{
  "num_hidden_layers": 10,
  "hidden_size": 160,
  "num_attention_heads": 2,
  "num_key_value_heads": 1,
  "head_dim": 64,
  "intermediate_size": 640,
  "vocab_size": 8192,
  "hidden_act": "swiglu",
  "norm": "rmsnorm",
  "norm_place": "pre",
  "norm_eps": 1e-06,
  "positions": "rope",
  "rope_theta": 10000.0,
  "rope_fraction": 1.0,
  "qk_norm": false,
  "attn_scale": 0.125,
  "bias": "none",
  "tie_word_embeddings": true,
  "parallel_block": false,
  "init": "uniform",
  "init_std_qkv": 0.0467,
  "init_std_o": 0.0,
  "init_std_up": 0.0467,
  "init_std_down": 0.0,
  "optimizer": "muon_variant",
  "learning_rate": 0.0125,
  "lr_mult_o": 2.0,
  "lr_mult_up": 1.16,
  "beta1": 0.9,
  "lr_head": 0.00671,
  "max_grad_norm": 0.5,
  "warmup_steps": 200,
  "schedule": "wsd",
  "decay_fraction": 0.586,
  "decay_shape": "linear",
  "final_lr_fraction": 0.0,
  "batch_tokens": 32768,
  "max_seq_len": 1024,
  "doc_mask": true,
  "train_tokens": 159100000,
  "max_steps": 4856,
  "dataset": "wikipedia_en"
}
MLP neurons of a small language model. Each row is named by its layer, matrix (down: output weights) and neuron, and shows model dimensions 48-111. Each number is 128 + 24 x the weight over its row's rms, rounded and kept within 0 to 255. A neuron's up and down rows have the sign that makes its largest values positive.
A block is one neuron, or neurons of one layer that tend to fire together. Before each block is what it responds to, as a language model described it from the Wikipedia text at the highest values.

Description: Wikipedia section-header markers. The opening == or === of a Wikipedia section heading at line start after a paragraph, as in ==History==, ==Education==, ===Fragment 1===; weakly, surname starts like Sch, McC, McG.
L4.down100 [129  96 125 106 149 156  93 177 143 195 102  76 175 120 141 147 129 111 130 154 109 127 119 124 150 120 123 114 145 113 143 174 129 141 112 144 116 107 151  97 133  92 133 116 146  94  93 106 138 115 145 132 146 174 115  98 103 136 140 154 152 140 113 128]
L4.down104 [121 156 113 154 167 138 149 150 169  89 116 105 119 194 147 110 112  93 117 106  94 144 109 116 132  95 110 125 111 119  99 143 154 122 120 143 111 138  59 148  96 130  98 141 137 125 101  64  97 137 149 114 188 126 134 150  97 132 162 163 192 130 121 138]
L4.down370 [102 113 119 130 136  97  95 148 123 204  84 118 133 126 160  97 103 142 155 198 135 163 111  96 133 124  56 128 147 124 115 138 151  98 108 151 139 133  92 134 136 147 154 130 115 143 123  97 155 119 171 139 147 116  82 115 185 164 114  96 120 132 107 135]
L4.down452 [141 104 101 125 129 152 134 121 135 187 114 120 156 154 143  97 141 160 119 156 110 140 162 145 131 127 124 136 114 175 123 168 183 127  29 137 140 119 129 130 166 123 128 135 137  74  64 123 119 116 140 142 138 150 147 112 165 135 122 185 151 163  94 127]

Description: Plural noun suffix. Word-final plural endings split off a noun stem, such as critic-s, theater-s and Longhorn-s, plus a few plural pronouns like they and who.
L6.down70 [ 92 116 116 110 135 115 122 185 156 196 165 134  97 124 174 106 157  90 179 150 103 169  88 142 138 129 100 109 119 135 133 150 174  86 111 135 100 156 141 102 130 160 137 130 119 126  94  98 122 141 152 119 131 147 121 132 143 115 135 137 139 155 131 123]
L6.down157 [116 147 147 113 113 136 125 148 180 163 165 118 135 140 134 105 114 136 113 141 106 141  89 124 125 125 126 138 135 101 136 148 132 164 104 115 122 107 151 133  54 137  51 208 155 116  91 130 112  84 154 105 129 136 146 130 170  94 134 100 148 136 152 139]
L6.down176 [114 125 146 153 114 113 109 128 130 156 139 123  89 121 117 155 105 157  87 127  97 113 122 113  97 126 175 148 105 110  82 129 158 117  79 100 131 131 131 145 120  91 108 136 137 153  76 150  78  93 164 144 131 121 142 124 122 147 150 153 154 134 106 192]
L6.down385 [137 102 116 127 152 173 139 140 122 119 211  94 140  73 117 118 121 126 149 147  91 129  48 121 116 132 159 118 158  87 130 118 153 117  80  75 129 147 115 146 110 120 148 181 129 110 107 104 172 102 132  99 135 125 126 124 156 134 121 149 128 135 115 181]
L6.down389 [149 144 172 125 148 111 121  93 102 154 155 146  92  75 102 127 142 105 139 132 100 128 145 179 146 106 121 147 138 124 100 179 145 122  30 175 116 116 137 117 153 138 134 123 155 145 112 169 117  77 113 108 119 157 138 146 136 127 102 134  91 144 130  94]
L6.down502 [112 141 161 169 104 131 143 156  84 101 177 137 166  76 134 127 129 118 134  93 107 140 137  96 127  85 135 112  97 153 145 120 156 134 109 111  98 134  92 148 120 115 151 173 117 138 101 115  82 130 140 120 145 151 129 141 136 128 154 136 143 143 129 119]
L6.down509 [123 141 126 119  92 135 117 137 146 151 133 150 145 100  83 109 119 141 114 127 124 120  93  79 108 140 129 127 135  71 118 106 109 141  90  92 105 172 141 155 110 161 128 157  97 141 121 105 152 113 136 136 120 155 189 113 146 133 128 119 131 109 128 137]
L6.down613 [146 144 187  92 164 131 165 140 120 128  85 168 128 134 132 136  99 147 130 115 133 147 106 140 144 175 111 137 104 127 116 124 148 161 125  85 117 120 114 121 115 130 128 149  76  94 134 145 148 167 123  93 130  70 138 172 159 130 118 105 161  80 142 136]

Description: Main verb after subject. Main verbs right after their subject, mostly past-tense reporting or finding verbs such as said, noted, found, claimed, named, often introducing quotes or that-clauses.
L4.down52 [120 186 151 148 152 131 164 108 120 132 134 117 162 118 141 115 122 128  87 144 152 106 109 162 107 174 117 111 146 161 105 117 121 164 133 136 136 131 140 103 130 148  88 103 135 110 146 113 161 131 137 147  87 132 141 173 163 193 103 113 153 102 166 125]
L4.down358 [131 116 140 130 144  91 169 187 126 145 143 146 113 123 148 148  89 147 141 166 157 177 158 120 138 128 127 142 130  92 161 136 130 133  84 133 137 128 115 146 164 149  91 149  99 136 149 122  97 130 134 117 123  82 121 138 127 168 113 118 131 123 136 132]
L4.down436 [141 109 136 103 114 131 128 141 154 139 141 113 159 144 145 115 119 110 130 139 148 113 182 129  93 127 152 138 134 160  90 105 100 130 102 134 113 126  97 141 133 183  80 109  92  84  94 135 129 159 143 149 100 136  92 134 100 147 183 120 152 115  93 138]
L4.down599 [144 105 154 138 135 140 164 157 106  75 114 137 155 109  74 126 138 148 139 120 127 170  93 126 139 188 161 134 157 146 120 180 126 138  89 102 116 152 126 131 117 107  72 131 141 104 180 130 136 114 125 147 191 115 115 113 117 112 123 135 135 130 123 140]

Description: Split-verb past endings. Past-tense suffixes (ed, d) finishing a verb split into pieces in narrative prose, e.g. encourag-ed, sail-ed, realize-d; also whole past verbs (led, known, recognized) and -ing.
L6.down21 [150 134 102 105 116 125 127 147 104 164 132 133 120 140 128 161  97  80 105 133 103 129 127  77 115 102 125 124 125  92  94  90 105 104 134 128 153 106  85 130 101 135 126 127 126 133 152 121 136 119 137 135  93 132 138 123 173 133  88  99 109 134 104 114]
L6.down39 [164 134 114 100 114  75 137 139  99 155 128 128 146  74 122  83  89 114  88 116 113 137 163 139 118 150 165 130  99 100  62  99  98 113 157 120 126 115  98 150 112 153  97 105 114 152 104 187 112 106 140 110 109 134 116 115  99 124 146 121 151 150  99 116]
L6.down172 [ 90 159 138 181  86 125 149 127 118 178 141 149 161 144 120 119 142 120 106 126 104 185 117 153 172  61 120  97 114 133 134 103 116  76 106 114 145 145 141 117 144 163 123 149 117 133  92 139 134 101 172 188 129 115 120 119 126 112 110  99 139 140 167 131]
L6.down178 [ 94 120 105 150 129 115 122 140 116 134 148 123 134 107 125 137  90 153  96 110 130  89 146 110 143 167 151 125 139  94  91  81 117 104 111 108 136 152 120 122 183 118 110 132 168 150 132 156 128 136 162 102 105  98 177 120 126 110 126 117 164 149  92 138]
L6.down245 [157 166 154 121 111 154 132 153 107 202 124 161 146  99 136 108 108 137 114  99 115 145  91 136  98 170 109 123 176  92 135 118 123  96 149 120  85 146 109 149 129 167 116 117 117 128  86 144 153 155 137 103 111 101 144 139 111 148 105 120 100 155 128 170]
L6.down258 [ 81 126 116 130 180 122 107 145  60 164 174 169 146 102 140  95 124 151 140 154 133 144 122  94 136 184 126 148  97  91 146 113 160 142 138 145  91 120 144 155 128 118 101 118 123 132 103 123 120 132 139 106 142 134 106 140 149 146 132 134 118 123  96  47]
L6.down368 [123 111 115 156 138 169 137 148 118 187 154 181 163 132  92 132 101 101 119 130 129 152 118 142 105 151 151 153 138 132 156 122  86 114 119  98 159 183 149 128 126 127 156 158 143 103 136 129 103 140 131 125 104 105 174 182 189 154 166 107 152 125 161 110]
L6.down628 [135 107 126 134 145 118 149 114  73 137 137 178 136 113 111 103  68 161 154 119 111 134 175 124 154 186 101 137 100 118  99  87 116 107 122 135  72 110  89 156 105 140 124 150 126 142 125 138  98 120 130 110 165 103 145 104 131 185 135 104 110 113 105  77]

Description: Word-initial fragments and headings. First subword pieces of longer words (ma in masonry, mar in martyr, ter in terrain), the opening == of section headings, and a/an after "as".
L6.down45 [132 101 150  99 144 155 150  87 121 135 135 131 149  83 199 146 128 133 149  95 110 102 118 152 100 147 146 140 119 141 110 136  89 154 166 124  96 118 160 136 118 114 124  95 101 118 141 105 125 126 146 143 126 167  92 176  85  86 138 139 156 152 164 144]
L6.down96 [128 118 132 117 107 106 144 103 134  29 137 139 130 132 170 136 139  86 122  88 176  98 142 123 151 119 137 134 111 132 151 107 117 122 148 121 141 140  81 147 131 175 144  81 121  92 179 129 131 136 154 117 111 120 110 133  34 144 125 144 123 136 125 146]
L6.down134 [153 149 130 149  98 116 128 121 135 122 158 118 103 133 137 114 163 135 130 120 115 108 165 119 150  80 157 159 104  85 160 102 156 136 156 100 155 102 114 155 131 101  96 132  77 130 159 110 118 151  99 130 179 134 144 110  84 147 134 126 149 154  90 141]
L6.down221 [ 87 130  81 110 133 120 133 105 159 102 105 136  86 154 144 149  98 108 157  98 122  88 134 175  90 149 130  99 106 169 124 123 143 136 136 123 112 126 121 157 188 178 134 116  85 138 146 117 142  90 137 116 127 146 156 104 153 135 135  86 139 136 122 125]
L6.down275 [108 154 139 123 149 144 152 134 160 131  86 103 144 147 158 115 131 138 118 145 144 143  87 139 109 133 126 103 137 125 132 118 118 138 149 126 100 145 137 113 102 137 115 119 115  93 105 113 178 180 136 114 152 120  90 116 163  87 124 152 162  68 114 134]
L6.down305 [139 113 105 113 117 147 163 140 138 103 166 115 151 143 115  66 157 121 110 184 111 125 113 141 121 129 106 110 132 165 177  99 147 127 144 126 117 161  84 129 152 116 104 125 131 102 137 160 164 149 111 144 134 170 136 135 126 121 132 140 126 108 141 144]
L6.down454 [131 111 139 118 125  56 133 128 123 137 114 113 195 175 144 106 100 135 198 154 102 129 109 139 118  94 108  61 121 153  91 118 118 140 144 149 148 126 123 134 121 145 185  96 156  97 146 101 131 129 153 102 126 167 151 136 143 148 122 114 168 143 122 159]
L6.down524 [103 117 141 182 141 168 113 137 122 131 149 144 122 155 134 146 113 118 166 121  97 181 151 140 164 128 153 163 162 134 138 138 126  92 141 116 124  75 160  98  82 125 105 133 109 114 149 114 116 158 124 116 153 125 135 144 126 160 167 155 148 172 121 131]

Description: Plural noun endings. Plural suffix "s" split off a count noun, such as component-s, allophone-s, musician-s, often after two, many or various, plus whole plurals like countries and goals.
L4.down103 [ 56 128 170 143 128 117 142 131 107 132 167 128 145 112 123 147 161 148 118 145 110 102 161 145 110  99 116 114 124 115  96 106 147 160 119 134 159 132 105 200 198 130  98 131 123 114 101 146 115 124 158 155 104 161  98 110 111 112 128 131 139 164  64 121]
L4.down148 [144 105 130 160 117 157 135 142 131 143 133 168  96  95  61  99 136 143 150 122 176 154 108 132 104 164 158 116 113 134 120  96 134 115 154 130 120 160 117 147 154 123 148 154 172 126 134 147  58 164 126 131 124 132 161 117 139 109 114  87 128 156 130 141]
L4.down362 [129 128 146 106 152 109 117 102 109 159 150 125 127 122 199 108 141 110 182 138 125 118  82 131 138 141  92 168 156 101 145 140 157 109  98  97 124  82 116 164 113  90 161 132 162 110 120 124 117 177 134 116 146 155 118 111 151 164 124 143 108 131  95 102]
L4.down366 [130 153 118 152 130 159 120 161 120 101 140 120 130 132 152 131 191 133 128 177 135 106 112 141 127 130 104 131 172 109  97 127 144 124  78 164 159 119 130 126 145  83 167 115 136 138 124 168 126 141 126 101 121 110 126 107  75 117 117 141 131 136 112 128]

Description: Main verb after subject. The main verb right after a named subject, often its inflection ending, mostly reporting verbs before "that": argues, commented, stated, reported.
L7.down75 [120 173 112 152 141 120 101 190  86 154 143 134 138 166 109 125 156 101 138 138 101 124 105 148 108 107  87 140 135 124 167 143 133  89  94 124 131 144 119 129 109 115 169 143  92 131 108  97 137 127 189 119 129 136 127 123 119 109  98 119 130 106 145  77]
L7.down511 [135 166  92 140 145 128 141 145 124 169 147 144 134 111 117  88 116 109 115  93 107 132 147 147 132 141 143 183 145 142 132 143 120 155 122 115 114 147  94 190  97 107 110 150 114 126  91 158 121 138 157 111 104 108 143 114 126 100 155 103 139 134 122 114]